python train.py --n_layer=18 --d_model=160 --n_head=5 --n_kv_head=1 --head_dim=32 --d_mlp=448 --vocab_size=1024 --activation="swiglu" --norm="rmsnorm" --norm_place="pre" --norm_eps=1e-05 --positions="rope" --rope_base=10000.0 --rope_fraction=1.0 --qk_norm=true --attn_scale=0.177 --bias="all" --tie_embeddings=false --parallel_block=false --init="uniform" --init_std_qkv=0.0329 --init_std_o=0.0 --init_std_up=0.0329 --init_std_down=0.0 --optimizer="laprop" --lr=0.00159 --lr_mult_qkv=0.5 --beta1=0.9 --beta2=0.99 --lr_head=0.0051 --warmup_steps=234 --schedule="wsd" --decay_fraction=0.559 --decay_shape="linear" --final_lr_fraction=0.1 --batch_tokens=[16384, 32768, 49152] --seq_len=1024 --doc_mask=true --train_tokens=325600000 --steps=10948 --dataset="wikipedia_en"
MLP neurons of a small language model. Each row is named by its layer, matrix (gate and up: input weights; down: output weights) and neuron, and shows model dimensions 48-143. Each number is 500 + 50 x the weight over its row's rms, rounded and kept within 0 to 999. Numbers have three digits each. A neuron's up and down rows have the sign that makes its largest values positive.
Before each neuron's rows, "fires before" lists the tokens most often just after its 100 highest values on Wikipedia text that the model never trained on; "fires after" lists the tokens most often just before its 100 highest values on Wikipedia text that the model never trained on.

fires before: "6", "5", "8", "2", "7"
fires after: "1"
L4.gate315:484466608573438379544544394422516431611479520528461513531492488521561518503421534474401524477454562524495493516578544455535461565409511541538479516420482499485464522500544525534485515612533532456452586568488387482480516513601457510470459572470451569487501516532511548427549438462643421469
L4.up315:518482483519502540489539536566502515474462445468434507549523495451480510513455535510398486611500472504389596438496554537489476480460537531455473418522485430463466456495499499541431500415432414528484463431541529526418550544571378496501581563525558446566366519443478593514507416474473498474
L4.down315:551584362536460559436511511494532407544492517463497560494506423458540497548576509604502535529496414566549475463467467476510559467598536551445592447559460408492482474538513549512467466442588545567464554466553619465522506455511497417580476506531552542535509498489435504518466531530459439498

fires before: "ect", "le", "and", "ed", "or", "os"
fires after: "1", " ex", " e", " pe", "s", " dis"
L15.gate23:441466516534436557501511603568509501508526590559539490526492490472480518466475414487504477438549463467428489456407468515478538486501462559534538521502471506496536473483454465506386542538449516599364577537526522484529454475461470498464555565458589481426528562426485530516568536476465550457
L15.up23:448390509405489516529537539528457551454522510566568511499518469488526595527543516505502444512526489474481541459460541615529534445466555510460519489472474459509513530494549453495586519499440464386483417478546322503471457506370540517544549487513482483420470524470468371533591523394496558549
L15.down23:485566614555390525534526457538543464467534503491413541509584451498510540424596495475511568506522498515449576552526494456460459440533488473521527533482418428490469508580525512518475510452508523401571459448428484561521488538510532483593561588389447418477462504540588480585600564512484568393

fires before: "0", "4", "1", "2", "3", "5"
fires after: "2"
L3.gate378:497503631497444393487497521494520625495545456435548481502454532380511494484502583501507451504436493544541519367513483410495504486552499492494476503377501550498508498503537497443384495505509493489437495511467552533494394475499594388500501468458431510438490569508504581487503494494508540439
L3.up378:496492453503425364492499503488684490501503412540520566510345493481494492540498450500502366506442499483643467500480513419500503554476499461534376510481499505490416493495487500541350504513492486565473501512477539498514511471496583493501503436437524497515497475543506557478487495498513517432
L3.down378:485440510432436512483466449471505505451450470471465509524532502574437534509544441550587539496554466600479547548431547387592470569495474515476509442539513459438597523570491476498482589559448520543622515408580457516575424584519442497570493415562525576459498502422476491509503518577522515501

fires before: "0", "2", "1", "4", "3", "5"
fires after: "2"
L6.gate433:460472541518562471509409504562369497503568530524338484537455459556463484578488470504485518485606432488422516449547457467511515450461487471445448491543495461506453510518486456480568499488548515530525511446484495502495494543585443464356410451474488581402453506414522488546486571547531502429
L6.up433:441529517550413473518461439479506466513497465466576475520486458419519466492460449446502519530514515457568512501509490478545421436453516476508493436447497487479561437487494531471480516563492595532497524518516460512567466430412513502415487488543436487547521548466489426496503523433439584445
L6.down433:549407548459469554509557494499443440508532537534581487502506509515544519466612458430547514441488614439457425492490528535452429448426470514474557608623544528491522578512505540540463547474480536512530476407513540516488406502511419505448531476560568475446484443515527517502577477429450544451

fires before: "4", "2", "3", "1", "0", "6"
fires after: "2", "1"
L6.gate294:477504472528431599466469614478522483478503559429590496476460499530518447519498395469493485527449393512450528525532527521482468544458470416493450476446529521453524475515537560558337414502489545480497545481555459530511453601418451518425525471482548495469473457496522387471602501479565529411
L6.up294:457459511561595583514546464484476562557556544428509501522467481391525486430450532527424457490465443442615526513519561523465509531544491544465520391449537580481481528444383499503435502554529534453502451466620548452506578544548465544466543637503592512487450427533458476468421508453552494523
L6.down294:393530591486480472423508445488484511480553468480466419501573573516465496447506520440430459506498438450490490537477532511526450537513519538538485503578570520448465551495480468641546426487549493485443611523565498477524421486510414456464529473488478465541558497422528541393436397505471475559

fires before: "4", "0", "1", "3", "5", "2"
fires after: "2", "S", "A"
L6.gate365:576450437507412563468461542604438497509509519482533503474363476464504459432540476463543599477456478504539543523451547546523423554503495485457518479546539416564416412450498575557511534524462559652479505506458500488522446542532453618480524462498470439516392563379469484570470495568556516534
L6.up365:459535552597517400592481499504506524557483576613542599494584536505465554532482503485495536443463472551479600536468447479549498497557450522446508585401517493461505502459416443509477527471576483525531539594554387544474544489516427479435525541463428530450516396540500458472558551550448491456
L6.down365:508499439354562412513490450459485470515571498472496627503520405499535557395597533519519409516496564531505535442515478522511430547563498560556538481465501455573584536497516504489444571430537444452503560456503558477479485461484466511484486434472499537484428468607584480450449618490476524478

fires before: " |", "%", "ound", " (", "2", "1"
fires after: ".", " |", "8", "2", "4"
L11.gate75:419445423481456539503463481477566510502476565577577467512557519521591383490442515474521580434492518550486510477569553526582473428519597493433425524433505347465470472521502442532511571505577468526367455548484405490542549485557459495528489536417443530594442478524500512484447519438367519512
L11.up75:534538567424462575483520536573476468390525423515507545462382553461500458518502549411568462476455549507513520601519402482491620523477521449444433522514560512453583499519493539550470544496471422512482476641551503531476525440543505495540401484500529516476403545477564445449541481451454433566
L11.down75:474505518456512480509456520528576534497417444523495594529466464485534460569457510504470564559427476422522492607494420465474557591541455466490488501456440534462572479561532426500569596545478457515523529585558613503528395531482504545502493500456470450442400513500450492540493582466445499510

fires before: "01", "02", " C", "00", "ary"
fires after: " ", "n", " (", "em"
L15.gate381:546545555504465564512555460563458470592539482486431477425529468559550517410453515593514551471444506486497514499477501445551552424364543447525558480487509402416537487485513507395551470483526568467493495455499511493465429521560490517494462454466511496601508501445506572541449474470587430475
L15.up381:488388406567556504554559547541541470416517604591524496434445488537510512538518537472484630477504553390550543524531532437486511530473390562501499541439538486473577401570536416452478434509462458527486458517557470587577487479554540506513542533409525522366519504513421473544506600573461464482
L15.down381:569538492623574507489512503495488484483534503543527468414524471524510584474513388499523517480495589482425521529550508497544560412463530463497523480589615571551512459494519518485624572472479436495549523414560456376449437407490542498556456451495412588559537526469437558457507479440522417509

fires before: "6", "7", "3", "8", "5", "9"
fires after: "1", " W"
L7.gate364:604461469511506464477477475468499511542518617506439515544527488430479503440499515408535474525532443517505448567431479416373474559497446571450546601471516556402574432463520531456470412454484476508571511596514398408461435525578530535451576431489486512537591610530523468510467499533544524541
L7.up364:500557547458409629519450574515485508499499491594499564409542556520512556593586443500601503532480519495532500505527487505517487605509432406460455539644482621440452490474552499460461447489512459514502467516593451528485401457511491481508494525486527535537476466480467490583493423418632507538
L7.down364:584483496501502507469497443507413519524503557483475481494513451566463567516442438487609547452482512547459564435578469520556438481484490522518547380472459395478433450478531454519417520522557575536503583501632465490563509544514491500469499430481473456510537531561510463582575504562513434445

fires before: "0", "8", "3", "4", "1", "7"
fires after: "1"
L3.gate136:500504374495497475504493503513574530504430533585454489499550495580496504509509620506512452499517505439628416520394491472495499483499505501514645493475499636492427509496472490531455509490496502522481496502494389553505443567496521435502496579456505496498504454445496551498516496499489572587
L3.up136:504503586505510538505498492502442510499453400479393467496593470430520492516508388498496571496533498518413550469481494434501501482510503608420556510546495529495483502496473494443548498506503491530532496507540504444501417549498469609489498513491374490557499456496503421517490514510493623635
L3.down136:515580491506547568467467472440540479403520466611513526465432544572506381454487549545512521515431527408424620431512538508447507516498403412505498495556418540483434470532464503471474460497543517535518497430481482456603577564578489521487493455585513593498565506545334516490502520478418556490

fires before: "ent", "ess", "enc", "ch", "ine", "t"
fires after: "ur", "ong", "ig", "c", "aw", ","
L7.gate354:521420561528607516502446557540534570579449515505430506521525475548547504513544469479441541529526482576566490441463507462529537508474547484519494441505504574514511512570502501437493550596447528528559499517532591504501512527403478439562425376490535407546459503560493508565556412472514465513
L7.up354:514550478446462522532417544477545549488572415420462484531442508539499528512544505491514475468449479516524495437517490514492531432493505476466413428495530509643516512517444510507549585488549586394500511499483521543442476410584504510540493459533476438398648478445520541482473527328513506464
L7.down354:496456552507511473513457422487500479498423454535467544568546455517460470446521476523451515529574578499500528433410391529485512540544423450492609452403458534499502493487481621506492478501619488513516408437507512535459538523410454519400475549518571597506525517451574471465527552487496502492

fires before: " |", ".", "%", "7", "6"
fires after: ".", " ", "1", ","
L8.gate208:535496492473464509610487534490547468456464511526608512509531512428499553609462488548491573481515596567599535458465489646603521533592390427517499474518511432494473538512503492493508521446448501586441476493557533473453485444500506482510485523491530496561413551530446521532498491526417424530
L8.up208:499405409459521605492452472475510507508380481463529499431440468569544528506427520489443523446493493417551485513496561471495455386429473478545436438437470527404577479491542472560428540518511486512498448534489474424429502516547564476557382548520509555462503445466493560436518604527440534408
L8.down208:493481430458454387495429518493546498395517527612453419585466509484545506501600562419550476514477495491508466417472504444397570487575550467496485480437588492448524547496540424491508508482427525557589411559576439500525469493463534524500441554450592561572484498495532554449485491535408476505

fires before: "0", "v", "est", "1", "4", "3"
fires after: "1", "8"
L3.gate209:494499500506459488491509499500553421501542585561561500498536524557502495495502402500491591483632499466576510395602494457494504473489502491468488501663499510498485509499473498675453496500505496463535502499546446504493551609492495503506502480458520498588506583499498643497510492504491371494
L3.up209:500494572488525511496504504493431549495568644490388375494409495550489482509511602498502506507529504516587449515489499467502499272479491557446418471583500484493502491500465499493437503510507492442463496500565487505494657550506429534500493477517446496512497495468503368512506490493503497545
L3.down209:464471530554503549526501519490483514543521439421527515463445422444501539450561432547460534456556535579511469434436564508426583516510456592527475501557611550449458397534509547582402426551596482538388500490475468482563545450567487536463499499642421472573486517494548528510493417542498483514

fires before: " |", "°", " m", ";", ".", "7"
fires after: ".", "5", "3", "8", "7", "9"
L9.gate386:463412479466501406525504473495523523539583564560507452544588436547473504519445550497466521449476413494487488590437464486490478417498511509464530453399503408480551552518530452566511585435486557509513470496478512438479402565494462504412473511393483497509410575593472625381599443490436493472
L9.up386:461467420465508509464492496447516538469527444493496360588504497508492463486454524525580448533542516545399553536532472535511395489537536449479409526514466424592492513486488547452555481542557429453411470560530524441527614586477628461509530504560500472494534456468525483452473428567485564370
L9.down386:492584538512475410502492579463544451476441535471486526572471466618545486481490508409463448459507490656507476533490502510431497528471551507452483520544357542472545454526481468479544452460503430491562594560527532579542461413532607575570403508477484444584535437524461528460543491541436505481

fires before: "ball", "ale", "end", "qu"
fires after: " f", " F", "f", "F"
L12.gate427:463559479556497472535456620461467489480526499447476451462489392496451509528474449528543564500422553394489569512550512448586477506485469541531494427466463558505550462519465465502494471494436528442447519583468465519472440396494571468597376524492536496557429359401542497484503512444479527449
L12.up427:507518589614557509551614482489547531494487482450453559522524516504484483447502455457459541469443354487564532579517531485580494551536570470438395449505464453513313527541434411527473473501497518505508526490524591490468563513401489521454466469438525389453583440595561411510471411504515574531
L12.down427:434524502449451504580493460467554409508409500544473552559486447482517470465451453539569563504513515515481613525486452565458406461573536487598397474492498498520423530463477566449496426460424573427441498393443509554514499398533529488622472517478579482365463510503464601530512488460441534470

fires before: "ry", "orn", "ic", "ics", "r"
fires after: " H", "al", "le", " h", " his"
L12.gate19:536438502407508553585424481588477474477534489528530463452506485545499436523463519479491489450516407532400554486488434485541508503478527476436485463433524503563506487427445515480565444554503569559488604458473509487426440430463496577462571550448597545449420443542517419547400543415480534582
L12.up19:463510452597565482482469519557464448495544465441428513486489494565475467558416575518489491508474539507456458532435500572552449523527433415532563643554527519540538496487471452450547594533443499541494496551426516510509446573484426539443531500542586378516498525468579543562514483475511541552
L12.down19:513422528574419487487479508515511418508406466573504506482466538591519498373474494558528615508491511560415397504472453500513454503467500576478569567515535607489430479402544472516489461525530547490472488407542548496489531522506533528573542463379522514475488508453533508368453468495491502473

fires before: "l", "0", "4", "6", "9", "ab"
fires after: "1", " |", ",", "am", "2"
L4.gate197:482450568586592537490558481533575486506522427442495491536539486601465493437523510509515507549418484496520483498502468463418502585390495478547532544556536447453506511575537435550527524417464539512541525578599570491520462498443468485482572524452503561496542441499518426529480532489595497450
L4.up197:483478425499586547493474551542529576503469473451520526522498520534325454497476475454432513488415465518475489469499501478563579526494489577509502508587482625473560490476481505527601512523573476488412500394491428439477436414535480582441516530470475536489449504412460487531478435442527559617
L4.down197:443513437621563539379499474514514529446516512410477457401515528499439474422500521542468459516478481489490470531519472588479441531507537514590410470570573430505457526495478398543546470466549501486445497538518552464467537582469528525520563520426533560557544545557504512566504508471534515457

fires before: "0", "1", "5", "4", "3", "6"
fires after: "1", "2"
L4.gate9:447487498435506573497543589500613595448564487643445472505506481469483494574487452517514481579506510506505547556433451517531552529446520537505535630425497395602556529480406486523467497490526502478541545439491484557487484490486610499507554627474448519437508538561547571478526470560567559569
L4.up9:502481513434426491457487581470459465505494506435602481515514493540458540516453542489454481448571363533467461476458529534503517484552471461461454535398543502532557442427490559589569457528508531607468516507470606477404515577473589525476484556527549510575571463513556440498553493517510527514
L4.down9:501534448433519477448525543501590537466475520478544478502512472532521448503521541502496491551521598401504543517505528443563495502556502549452543478452540467544495532404490567581523477493478573546427466543507459439499474464549453429354520510547515554435412599457442464555532479533468479498

fires before: "s", "ed", "ing", "ment", "d", "t"
fires after: " rem", "t", "ount", " tr", " m", " g"
L3.gate55:498507376503391476501518517518499530504444532564561579498412532464510501484494433502498511485417501457622460487564491482488502348526499498419406493552497482497467489500499500326469495507500493545569498512463543406492551435496427489500507461476614503332499569475496443501508498497494559565
L3.up55:509501487512526385497508511492571484501634538547570458499492426488504501484511493500499485491384497441576567533390500420504494513559490562508625529493494537496506511503477499482536483501505492546428505497492553579497459500494456523494505476446605512601499658438499536508508508507507519498
L3.down55:505489544445540586558553517548464500509517409468513430556553532547520445538498470504512436479541534526556417509411468470482460551518560468529440506481625462561445517463508537488402499469492447531436411475489548462496561583458494430481476531436530479472554534571477473518488486556529540480

fires before: "5", "6", "3", "1", "0"
fires after: "2", "1"
L4.gate366:408458560529587542586535464429504480529502476477420501531504528480454550622493507532570543581554586517509507448483488436524499444507487529539530478511551472502522541494507472399548473497502463513484608527496577412497589511482570563518456579471437486497520506396527478430445505526532534465
L4.up366:494475623515553523378537595542475505513467510508513451514511512534500500521500582493486492489497464570469538574524601481482526449460533516360479385589489494513528506483449503514457519515529516447549505531420531520567568493478524542554474515472529396542502540470534516546571386453635525528
L4.down366:448556548455484435422472508510541521406508410439520554444528551530466480581555460478544556474456566621586405452525551439496464508545454529499524595512536428470508444506475488464432460536508513542492538389534451477526500488546316547429499531488570389491456530461425506545514506508625533589

fires before: "ed", "er", " of", "ent", "ing", ":"
fires after: " ", "ep", "t", "g"
L7.gate150:536453418458560524563392563508511485515489438524587473573475552466501458523435529456548503480516497523559445427552535497470602484565492415454454529499515444557586565494320557508529486526434605592540468496533496551513483484456457614448506423566532535426523454509500566490537589526475568564
L7.up150:506462514522501569419527462511464573521511450483523475530431581497484510547497560451570492413665510487505532458538527521547493487525539516501442525439525496518459548501509493483529479537433655540597494493541454537518460442504458392436567521498590461514414572467551458454501482576511417498
L7.down150:469490442489505504504496594470506517518497409594519573439454514400575544564465437474480496409419444484458487491372502615461516408493461431568462411610548431524488436444550525563460424469589476496484604508534511493473511512446583517537581521453555486528487417474513481474487485426549449498

fires before: "01", "99", "02", "97", "98", "ant"
fires after: " ", "\n", "–", " At"
L15.gate276:481497495487440444533589458542480477533514420487401493462517491493494497495448546404473556489570492423581503481473534468493529443517428475493447545533464474488551547481503524412419508515469597466499565512534455573462530538498428464513607500440540487515461560493550447567429500509486436501
L15.up276:441501601493546450521539518542531493536481419353453540527548507469557440406625479482486591526521505515540472413569493446465522424510567586503595559445443523451546483492447548412447524465429398480492470479534509556477504472520524553505588449538474563472457457504520452550496450529501418474
L15.down276:518506547484437486446462530450598379576499538540413530581479369502543520428615434486498541566507531492504586517511546502371551394515456435550451499521453500473559514549524509493507447493507409521522494451529576528476412498513510552549396446456427445564449593557484541513587547503528519448

fires before: "ing", "s", "er", "ed", "t", "in"
fires after: " rec", " c", "cc", " ", " acc"
L3.gate305:502512546492406385499494507495585479497498481219497435498572505511505495482490576505512462487599499432558553503336496403496505481486519470558524496544498484501538497497483498540622506498493497505429496498464466555506559453505498454496503447539424498551498463491502551497509492503508507451
L3.up305:495502456497443498505500501493480590493498464552437575501544484558496497460509618494498534495504501600409559507405492464507504619503497439515361488510499551496548495506496499521526498514490494541442497519547572507504472482509540524505497483561486509620496512494500578497489489501488533347
L3.down305:566464518494476521504517545447630610523457611510470431362471452443455507513487555468542459438540490515524470520554461461437415524501506491498435572493614437465526534533528575484537482609508523502506493482469450519452509538487446526533421480432545434480516472539393500465519434480492530493

fires before: "ation", "f", "ed", "ing", "ly", "or"
fires after: "uc", " in", "v", " d", " per", " pro"
L2.gate101:445515511435396447536443467494454490581464527523646568415502550504614504531473474514380522483529531498418519543497468506468553557498500549420494467516496462425446466431472502492563511499546428585496506523462464564468517505485516487478529508507498477469473492530504405457435571512569493470
L2.up101:490502471597392479508517545477435465534487445438655588511561489547674561455384460496431498466484502528442487486445524515448467480491511483483441504513525458446502405458570531501513571486523461527503453542566508446537485540518498421441505522518441461484532508470463362499555450512492492559
L2.down101:422500524572505504523430507586407473418512499561514643448531587487528443509402476472522518506496501489500593474481583523475451576528487534476518600534455413520483457471500504462478405479505485565530463556519506539484554497456557516572419515440510455561493478571438464499544523495406547427

fires before: "urn", "ed", "or", "f", "=="
fires after: " d", " t", " ch", " D", "ograp", "qu"
L6.gate248:542453596461508560544455546337430502536527562496586537533576517543452493453567502480488470453544505529496597570494546513455498377465541451490503461451505465506495491442554473572530438427519507582476497577530465539476523483504463398529506486481570479566445400520470549572466563477480461474
L6.up248:547541486526500495502536479492550562518434511472525477478561467501536518511432557517459518544490562507548504579430434498514501572574447535488516519472502504513469506508576475513462447370480536487542476410532528621500407427544600397539504502489460430433582429483513525483540436503494624452
L6.down248:481496512475437501572477440488466471552415455510450548502539479477482468454488468531510455559579514430557439332475468499481489472532462571469523609559494536509497434502518391415558568482523483463538503463468588582524605511566517502542487515467482460521523464431511502580521451453508501512

fires before: "01", "00", "02", "–", "99", "."
fires after: " ", "–", "==", "\n\n"
L11.gate199:526561500489495477533460456593479491513542501593549519501450516442500507455475514469524605538531543434483496405494546478510500417398506511524411464376517567487543533555494557443497541513446493545510523490517632475447516521504518529503534461529512521502522468468473557588451574497512473375
L11.up199:552399570468565498495534509560570394461577636542492532486544514483612417510493493460478461542487474421550515491420526521376540500553580491439583459495526489479530468537459490568509453482444451544534541458459553428498462548565469462473521492408502409461461476557445495612610522503484417524
L11.down199:537421403502533472412583538433516584516530598522487479537546573487555469409593485417533514589503522491505631433471573508525502507497518439471436480576551468512448471513503512550537497581479506569469515473545506395424448536528532498520505473524534477587449490548510496469427393403457493554

fires before: "ed", "pt", "ion", "al", "er", "it"
fires after: "p", " comp", " s", " cl", "pl", " ex"
L12.gate334:535503549519524473540489457566461509538468564541472534606496584523501577430463466474493536540519549448603487487548532491413407552434495507441551644426475529479423524452537461436536497514574498493515507542457470514515469506500565419534591452474543446524491432400562509483423470479564443591
L12.up334:562513438497437598502524528509509416536547559553544458430452453355528546511443537531467512497591474528531501500536509489454494584503554455481398500506522496444531472435563405569463451553582350558448558573501452527525483497586479550398501442559562516482509515513438473420429503522498468522
L12.down334:544492493571507500526461533514457509448492528508478450554407519505435465456441506475499469494434523499551519478393445457492457495443530482513463482488495467442457356503441396528502531506467551543403576487386488441530472598416504609439480495455487329437441542521525516546490534459500505411

fires before: "0", "8", "7", "2", "9", "5"
fires after: "1", " "
L7.gate102:407443502420540546549539592535503448514522511581552522588514469521548528434474508509447528494461505524532496474519433442535557536529487378565473507508507446479522477501551501580590476481579530578505503497611501521519501407480491577423627583486535476492556469501536550610499544583575503538
L7.up102:538582560480522440553602550536486461454420464431498513483565498421357487541567563487528505480573486425385489468448513501508553512407452467489475576545457472599517577512493538490498463531502517569522514525405545439499487465435450444482480592505452476522517511445514557493541512485594463574
L7.down102:506470553462500502599534500461568525481521501425459548474557560479499473447537599516624541511455472501525554508577511481493495457535405545488557491523521484487471364444483444347429528584500491501508450452421450556537613492541475458463541500547530435469510541477504405499517574516494435496

fires before: "ing", "t", "rough", "man", "el", "ans"
fires after: "un", "f", "p", "et", "ec", "em"
L15.gate296:429448428476546603493489457547454439525495464438435495524544514500549460421521506530567554553469508453460531495501483530453548542465525406539467508582543416540483515420536433494523581451407582533456557454423658499545488464470486400436566522454563468532560498551520545441548536567530580561
L15.up296:543515509512543517469519579581588467514470465464503435532519633514391494530491462422521470525510592432470492448509431506435560518532375468429500596498486497548482421490472481486567648544518505451620480509468493496496512485503546433495508581455488592533535529565499446576514430516540567459
L15.down296:505487473443445514472473502539371522544473474437461493414550395552472502556580524597505419596511460473493513538516491484457543549516408420437551437515457611475509522432426469515498467467476481448621424532567551516547491558551481526498564498527529492499504599467588507476467570520444527492

fires before: "ition", "ed", "it", "anc", "ence", "ity"
fires after: " comp", " app", " re", " comm", "p", " cont"
L12.gate151:502470526528488472437565572533509492508594489478491423555524415571563514443445418561540508511478641492392534469489514471516499571379491580433516530535445475522515434424538587445508571574514421475523406493433442504407431545571405507555472449432436463444519507477584481479458521401467399517
L12.up151:510529539510503444480481462500552467563476540519483473536490436439462519448603466485436598472483440472453464595511497365383430499472497585464621568534529477468553520481474552442514496438529487436460506549566519490391436443532506463497530464599557446532541421501540469504475483448464492506
L12.down151:435498492531574507542437490421446587469534489514445533450464522469478527518445523486558608446466483533574502545455533433534458485523579547492600483428448511503510453501432610519481372503434534539585486502521501558458509435540556483501492493507505565490530481561438566394507493513501529494

fires before: "ed", "y", "od", "anc", "ance", " to"
fires after: " e", " app", " per", "p", " ne", " E"
L12.gate25:508508543504514552432453480517473490543617567515448441559538430559514456485489509477492518455528566435580462557468589458419639499478431542495469424379479420377458526541596551469477478457465442478419472506414567474462530491555549470498546490518459456476447501544556456524463424512576379512
L12.up25:473494488477403546468512480575396582556526612493478418493395448489513597504468489540532450489506439465511511624492528512465555453478570534514515510640456508498449439410547510563498508525555435520492536505564413563449435471588497546429491519549443486515481557510546418476514532452503463471
L12.down25:550415568580439477475567467523504415583413461480494582488568550452478503611549539583533563542604457480485611582506558556460512531528548431431520611556494525455519535510527479505517493532552539400493592472503492529531489477446590498484505470520524542571434478441476457493499519546401453461

fires before: " |", ",", ";", ".", " May"
fires after: " ", "–", "."
L3.gate287:496504563496365471499495502493510515499387431481615524502494511535503508494504567499503530499485495450375552631524480634505499383500492467490412490379497465505510493501524498380416497490502506499544498487485509481507478485501554435504496524455544507537505503479506531496499497509504559503
L3.up287:500507478482586486504503501505424488496488541461623467503552449454511497526497510496504527509440500489513555507584488532503502644500504547396428495528496567505495500501473501443569496488500483425492499508385534476508436458496480502508481504507590495481500509466499575495495496505496500430
L3.down287:548608537433511520409517550461488462383512456496487539519410557508450521502509527424480620517542552470577523537567484484465463498445473584543523606458548465473529418526515495406485505513496506567636469516529526601501547507616504471566503587450407470494497502455502467492494502515469501564

fires before: "0", "2", " ", "1"
fires after: ";", " |", "it"
L10.gate439:431535429483514555488500560508551442496489580417614473517500500489536505542505547484590447486451460548552471528548482519505457555469535575507561530437612459527500466516466545535546445592584466447519532460547442455444510479430513451408532441491444508477526483468533549463485592394495516406
L10.up439:456493604467476427485569488463500440525503550551468497536514503472474517493481510495456541434529498460515431517502465464465471496466567567424490512505495468574410468495520590426575514449540546515447426496400529529514535398607548514535458442480532534572458476496516427531511529367546605466
L10.down439:455476423471559590489468419470521507553494372498496561440483518543466453460505498422591530477516424511530502523523430586479503417526493536485505427571454590573453499513501509592518410477494466527513598388553440452493437464531466376473527535459492479494518593525558442510474474500415451455

fires before: "id", "c", "s", "ed", "ur", "er"
fires after: " c", " C", " des", "c", " a", " A"
L12.gate172:404495394528465508479464494474504611530538579420460536492522574473442514482501492451515443454487604530436543501472458453543461508397419492532478516502499500549560470526455616434545531506474419452510566594394521497507386437477613429524531440489575530520440511566488405494567476452614507404
L12.up172:469535557529521511530489531466417526542422501496606525453503491614576523475663491592510556483524524566506458631476509490470435430457444483493482522455459548466452545488500513497475534505440458562495439546522515541608486439578429453539601626538541483546523518508546494443401570500487408529
L12.down172:548435474448538593491560516473398583518510557396495495501477541469531510543438516548533565498419497493572478515397455528433482451441575505443504423535521532498460476447530471447586487534443553523541564544506562523519482538404531541519453521555449539479483488478620448386426460459516612501

fires before: "0", "3", "1", "8", "7", "6"
fires after: "1"
L4.gate34:491485528441672509481515479576468469486479405515472510538462493432450460539514539487567484490471508540543488524605500408524519480484474387503483521481472518546533511478561547474435488507528520413495473458504443412523465494490448470452449445472576501546612628497469495449446553493570596464
L4.up34:428485474461460523465517607535495582491511480449469556477421521479437503450551504561561511460572489538454498448413438507576464535520473470474459470504479418566436537443495551494505483542570487606500490605538533572482544471374526520500562423507607517566520478466534457531439557490575543479
L4.down34:536433476532503546423525441500511433509550498535616445442473494575493503455542504525589419511497586492482573501507460421567502495497491532479538455501553545502512534545468537436491545480552509505363505486530565532502553439664556420506450508543495499546515573378549573471450533522599493544

fires before: "ed", "s", "ing"
fires after: " c", "ar", "a", "g", " t", " a"
L15.gate294:427442498466595554469516472576558533572430465515478577511482565534544595531554513618497542567423464522582477518516472501489579424541429450441452517484417518476451465512504507525460502462441579559533501478479572529459455517482520598493526468457508521489525472534427446468534476411526554426
L15.up294:474492538509510396528493558483482597563591449580494527477515521414528549519424472522517518467513479552566511563523540527459531436421445581496521506514474543435487567495461506489606459474501520503503475625478523385586464562546400516444529537533543392549502527421547482575454448521514541435
L15.down294:505536522537489412490500554425543574417449434375507527518632497552507434543440458527497479584497530445494559509524499479508564391523448478524522460618513534381445442473490498527508499533502449467487469573457452468532554424529508536512502541593484503524394414472458388476561499464453458504